From a checkpoint of a small transformer trained on Wikipedia: 4.52M parameters.
MLP neurons of a small language model. Each row is named by its layer, matrix (up: input weights; down: output weights) and neuron, and shows model dimensions 48-175. Each number is 128 + 32 x the weight over its row's rms, rounded and kept within 0 to 255. Numbers have three digits each.
After each neuron's rows, "fires after" lists the tokens most often just before its 100 highest values on Wikipedia text that the model never trained on. A number after a token or word is its count.

L2.up579:117170128149150185120144119172166154097127153109105093101139155150152130084093155147139093139149148098135185113132214122142150084160067089148123143021126141070130121182103088070167149113117135182218130137159122145152097120109155135118104128134148174157090065134098121130144169155127149081155108112101139058140110142153164109079129170127164170137170111109147104164118200111113074101147
L2.down579:094098117158042121137108154158112095143149096146096150106059159125162115156178111189108114152173172170083075073111089114116095103145155152083146168177091128137126142110161118151150141125143132075115188107165112166142112089173100150121072114098114113127102105123105190127122170140151134128148156143146160110157135206118173085165102093134139119145111105139137098094141104083142142104107
fires after: "ac" 16, "ec" 12, "id" 11, "c" 10, " dec" 6

L2.up871:071126178125116096111108138181147125118091173108119125132099162076131154095036090179143122154124222156133159135108189089148164106173099123114123157091120132173124144122129103130154102117171055128154152118139149092154126125107113116110119139172118127150051123131138136130135172117176149058117145116092113139183155157195112141083119165159156141210089110120112147177153141130122095141118
L2.down871:126108136118091157109133142159075146097145088140123159139127163154152110125173100072164082158149106138123185099114100129063118160115121137120143116143108191123158117136157147159148188097083198173114107176158092122088077118202123188138121125092164129151116137131139162148054142206095134136210147197102141108079083079079130130133112136090109127102194145086158141137143157126137178144168
fires after: "ac" 20, "ec" 13, "ed" 7, "ing" 6, "ig" 5, "red" 5

L2.up302:086090126127142112100118117133127051107140184176153157153104123145145089061105092174127101114134113112183154092148147102079126094180114081106211129112156179118125167163110109085088091170102181071106093174149141068078164132195114126166130087132111149143154126096164106099145083109119185174116112136159118146186138096153100145198103177159175128138087089133111141144134109178142104149088
L2.down302:167230123161185166123196153237154116119177109136142089134141137168078181174138137090198112169116116148110099164054097187141094147158120134108076133110137058149098164145133181102123107125103099120145143103131113088168131130150139134086161142128128157204137118162148102083100171100120109091141142097126087101044139114120181068119145151134129141154102155088140130133107168119057059131110
fires after: " was" 56, " been" 6, " were" 5, " is" 4

L2.up516:154130114141146121142097120105097067036124121127119140078082094099128121062064101132119079113134134073135125079118195068103128123157144136121150126162122177099117101173140151118116084101098169102133115113140127100065122104186119086113164068125184145104085125123158142124163118102147103192139113181104123124119158118162103091086127150155138104132123147150126112098111103141133140129162
L2.down516:150113025181092131155054176180141145099194108098173109096116127121103173166159139114178105084109142161167124107130110143137198167137101176105096146061129129149161124157138120132083119119078179151147125173151110068194104140140155124146142115074114189088142150110081130124117114135154164162095128149092079143106126161111088130100121135181159143103077118160161127154095134156091099092114
fires after: " d" 26, "i" 16, " p" 13, " w" 11, " he" 4, "n" 4

L2.up40:159123132120089136137103117187072058106093111199230129120142117134142138099069127087157072129119160094073170165193200086143140110106074207122185160083148134149139146181128120112109137128105167145149126112119138074093097052133120081110099050153163185108087115066106169154180081103100127116142065115125139157128094113125121113120115170151106144098099097129149106102104112134122129130081
L2.down40:135135117092189125102173097190161112221102176122110114138142174141100168147112096120134111115052101060161109050077174124065146142130107125136091094108106111170077129112100172120110136150133123091086142181204137118186121100153139132187161147112101141155144068084148105178160131127113147115143135091122180149138093110165143119130097171110107129110167182128139102103151139188185111148199
fires after: " w" 29, "ab" 13, " d" 9, " qu" 8, "w" 5, " D" 5

L2.up287:109095114089128096163048109143123163095124168152148157088132225145111128153166068182082135145152166070164188153160125092090118201099121092092166181141126137147104161110153146111127112114117045149145064139102132127173155086135128141214144159124170129157145167083163131159102109154165151188140109133085176179117106126165143123159154121098164130113145143117162109146042101131169137089110
L2.down287:197112168149130121071136164069107125091169148159151093147064086128157111118093147108159142142093142139118078081102094188137126084179127163118115102120129098169144105165104147172158147140160175079127206125153115093087115194108126104115106154118099123063101116099144076163128180163139094081095122136167132107145105151151135149144160144152123089119116091199142158149146084180145136190116
fires after: " is" 21, " was" 19, " a" 8, " were" 5, "202" 5

L2.up904:138162149181116115185134124142076058120015115119182139134099171135133107094104119117181102153145128088121162117123136081101111118097116199145150106119129125120120147147155085123101110110099136146175129136173045104109101088120140139137158087117238182103117154088131150119148181138114113165166067118103094117090127100122109106086100227134132138153130139122147127070075124093212121157101
L2.down904:130126181125181119140159151111124082164212063125141138127169080117083132120096181085131120123116088169132154090161130115101153147185139154056084216124097166176147106100132148118091176125138168095158151123092141059138145070134147101155169090108108162111087141160130127081161100099161157111138127137147176151111083128143168120186156138111111114081121084101190166145143132157099132130183
fires after: " w" 33, " W" 19, "et" 16, "n" 5, " d" 4

L2.up583:147147071108116121166093140098078120100127129126203173160101136130156116081148088116147057136170155105099206167124113122123121098104115135138126149136176079139100110199169126123093154125128159098141120160079089106117139055174142171098063072116216130086151102148097163167143127104137109186167090073138198175160128137145122059087124165164167137119121116057126130130127140128199164139111
L2.down583:069116174112171126144165150159075110137151157134098127095189128101152213153098181095132098114126088094104111039155146116126087126123145195163159175098089188086147137100068120165166109103124127124072102139196135133137055179074117108121181095151067156122087136085120072072155139120145166118149133134152172126084121092156129127150140132136110115143140175143135129121128096100101081107124
fires after: " w" 46, " W" 14, "W" 6, " y" 6, " t" 4, "w" 4

L2.up232:113141114107128079105040043128122054112126113181117121115112108088096177111105070191092141119116191129167186176115162147110167120154124085148127165058206139134091135131160111112102153125135133149094073125156118133155164118133154102181145172116196177138104179079189118119171133181168157120129140130123142172083124157174156142137155118099155128113109091064130159120093114102121117149083
L2.down232:130151161149160160123176121061170148130164157149139111155056165093077182153142119094078136150158118079092099079145125160081108127109155140087168136120119120145128072120161165057136176118169115139141197146107133079133087115107160116148082073152083169135144139139123093122115115175162098085110153203156139132057103096137179088082150090109114162137081073160136112116183101132153142156181
fires after: " " 37, "," 9, "4" 7, " is" 7, "." 5, " was" 5

L2.up39:175091099098083083168118150154066111111143150177158152120096125148173108093128064127088114158100103083129107108129140118114084174152098144113151120138127095132131104158186107096133083097093177086098163129076114076067151134105119108112153139091139192044128145106127143110187111161177117145154127111136121137130115107178110088084081112192184153069115118087150095119129154111135160156087
L2.down39:126146161121167153099155170145156062119186127118062163062116124156127104147113137134077088125134114153110175114083174119198126134053130113152067120105182138147149155038114128097144103125182134159068060122166140175171121162146102175131153143088092157203156103090141115138095161082145151116163136159104160130145146196157086139165140095152117101094137129161115120143151172125187080082142
fires after: " d" 40, " y" 11, " bec" 9, " s" 4, " m" 4

L2.up784:082143049102153000188062117146103151106123108134112143097080150098104114111141083141115076119124147113150193084198132107063133100188095136113100179106175209140081186138144099110169073092132111086145085118143117091085122183199108090146155144129173156092122146106129099080130137157147162138117140140078121138151126119127157178051090187170138147153118113132166092131116089096132133137123
L2.down784:126091113145090138104134051152155091146061091115126133127136140157133159097171165131147166203078056140124134135078123141121133116119165145180034165152136117142147168108145160100191157138154121133093150117143095151100112152147167110080175103155131116141098112175186123163125147170124126138139149090122160079122133150103076123114184121080131152119119129084111105144100147208153116180085
fires after: " were" 16, "ed" 16, " was" 15, " is" 10, " him" 4, " are" 4

L2.up99:122114066121128050116098104171110070010126170173190129127040139069103084156102111132113124099156203100153185132136182113146160123113118114145174145108129148117114162169166147122075100144154146153182088115143122102157160142102108121146131156102118162136081110120105178077150112153163177121102099117115164201117134100174136115128106171185148140180088123106125074127073084112106136156123
L2.down99:126145165175086127031195116110188110143151160086128107139197117166120184151106119115100125069111137151110126112078143182095132155152121110105146169130120149120150118146091114108101067112140139187099109090105145143144132115125110165069105122113102162102133152108109077139093129155145079177103162167130079134089112180111077099159072173099085104109160162087076093130094078117144113066135
fires after: " was" 28, " is" 15, " the" 9, " are" 8, " were" 8, " be" 5

L2.up607:079111125080134084112066129139103136097143143153123153147142194145126082138129088156084106077130117112138129162167147103099154143182068077140178167097132133173127158162186098088123090133133092152108113066084153050142146148114155113196146130144113126114104147079166105122119157184115133167134135095082182185110130154189168217178111100160129170163143100085128110144095103210185048149134
L2.down607:132123098201132185082099132122102068142149123190093176068119166194115129153115089102159141174157134112110132168154176157099162093096132152158157153161175121094159075130076146123127128141109175183130126143136119116132132092110076128105122084197110130137151074105159156142184108118132135151143092182098139094134098146151110142107172130124108127116136109132100127105148136141177149139142
fires after: " was" 23, ".\n\n" 22, " be" 8, " the" 6, " were" 5

L2.up938:109086121167139111141121108185070074078085148180136130130040184113128133131110125142153116095158111142189164162138162089120081153149089138143186141130154159098091202147126104109132108136125120091089087105140098104122149140217117132172155169108137147068107176068134102111094159154122146201126168116129130118114135117159129164127064174144166112130123103091211121112143078103150067179101
L2.down938:080127135121145082107170145177155149121186127164097102135160139159064122129137125132143111097125157116142223140139189146119145082116092171184060108131097104102143070127119177153131083125165133180092162149117129205122102132076127099108125114169131195131143097098112108094168158187159136106119143190157094136083117077106131123172144111060140112129140143125103148182102176137089076089159
fires after: " was" 33, " is" 10, " were" 5, " c" 4, " are" 4

L2.up160:145117136088140099131122158111120150116033144122195161164098136101181088087137089135132109128139098156105163118120171147047146128191060120082099131120162146121163101153119138099180160158105108062138177103136072125078117137086171103140179122194173144085037143122094110141160146214179114157117127133096151166206181154153106104154130123099067125089125112141151141131109072107170120135086
L2.down160:122182094095137209107106134092081117134137076080082123136192108128138147131136166117119147136097154125156102117173098097123096177067159161180154155113096141157114159084119107142114066126134167170156043121126163119135181141196144124122089108109134137093103174182139185073168086056066134137125139107164135144106145078118055119114113100066156150121139144114111116169090108132143173162117
fires after: " to" 33, "." 10, " He" 5, " he" 4

L2.up894:129114113137088117099089108195085107069122141115129078076035142120120045093110094157144124152146104113142115190197136136150117121199071139105140135112150174111050152122150131149100109166145095168157115179115156097105160119224145119158126173076119129148105117095111141110130156107114206166111122064088169112135122097183201145105128168205144115138138139131174095092079161135107059167125
L2.down894:074100146133102079074124090138139104176129154111097150101196153091117126101168087145062156112093125094122127059064163142120155062100160168117167109139107137101134140186114077156128082090112149160135152079076127156144172119047074062127166107143151135073116148164196122130161131138146161096163149172146129164065128116130101151083127110137101147072108092123193163074168156075189122166149
fires after: " was" 37, " " 8, " were" 7, " is" 7, " been" 5

L2.up650:125100163144142101168108157142154128146185182219135126132109200111117066135161100172130120072118142115161101162166112113128091108112120086179158175138111184111120131153168077142143095125172074137084104109155130099128173129202133124182132120095127163144131158092163082096127113143115191162133154143099134143154116152155112140155154170156177146120161105103141073118124108162140087073077
L2.down650:113149163135117172139179110122059136124081161115160146121112083173154192129076168108123093214115140162128157102122139115156108097157129123102057050110163124106142167210114158102116128033131200109094199118144077147125147142068073165102099110080122106093094108099116127174110143103160079082152113153146104118144154098104136126112167101106129073107139176109067172127126151090127134149082
fires after: " was" 26, " is" 9, "W" 8, " were" 7, " be" 6, "a" 6

L2.up360:109086136119138104141084123154052084125173148143149149142113094093140114130097144128123154107153159093137161150116179111133142067172169113088204185094127139112155105172170144115095104121123124095114061159142182059100112095191131108152127153109127127098122079084130174105136095114102106191134172185105097099080115088189178107093134113126150132148102138145062157094116107162136146159152
L2.down360:110099115108165128072150154157172119146174150092076122123118150162086150100176185157129127116142131137115097133134145072106166078077116164127085098126173095113080175218152091194166096136138151150069208109095061132092155160111093161139165110105120161116162148150161137154130126057147113134172155106123135123112142116152088114137167064218153123123129066187159146136120101162153074148145
fires after: " t" 17, " d" 14, " m" 11, " l" 7, " was" 7, " is" 6

L2.up434:111122117136171091124085110206157096078111172180169146100123180137146075109140044144143110058131178129199138159142124109099125121172117122122177148078142149109138117120164124158078131184090121077122092145130141082095168139141159139160119162107181154168146153062146128151109130120113146160158133156075125194157138119157138166157079136189147136141099042084117101152081121199117082152155
L2.down434:140106143181142195133120127122106141136119134086120104206134116144129160145103200109129125143083119145098160116206077166129125138109161116137091177176138111140133172149123104137176131086077065072171161090108085143110086137140168117213135166172109117125135135118098178069159110089096110110093138102152111128119133158132099179124179133127099132114083083225129089153169096214155132122137
fires after: " was" 27, " be" 17, " is" 9, "ist" 4, " l" 4

L2.up41:117143100157106110137108095162088063048054133160171168161066148152096073124121153090117122089158123102143104144181120155085131086099106093173213155128180111096124119163170119144116138137116158108101053156138070141110105105124161154176123098129177186146140096107068174146172076145108114129101047077094117195109128118141140174151097203158147120104139142168118115085099093138135135141138
L2.down41:133110119090088146129077141169170152153168089126156169094181166082101131148097146142217107095178123130104201091081105100168177148109137064148135152132121144141122110062156067121148076041131126152148137134140124143132077149131109173124116102143117128144125149046176092133119139064081081162155118187184177107113157133100139141131083133107142146180163168124176178153127116138139089090107
fires after: " w" 27, " was" 13, " were" 6, " W" 5

L2.up764:168140069120114160132147125149073138120118110184140119087123201170127094072111132104112140156135096050099102128142137184129063091128115160135173182126169148091119099135145125139118147118081161138078058168114144072077115097157098133168106147134149184126148103121036140137140099114092157144151146138147166100114104140122111081082099148139146098092144137122125145083142101130202126124075
L2.down764:128057083154128053109110140088115132148104139112087104132068087120108178156150131125154095083121129159158190177125091066089130121091109151178084107130141192120124175141164096104146086116150092198099153118175098182136093179115090114135116112093084137159075139121161103155122116158118104133077165106087129158138131135142119158102113122175105132107123102125183120083138105155087112093140
fires after: " sh" 24, " w" 20, " was" 11, " W" 10, "w" 8, "rit" 7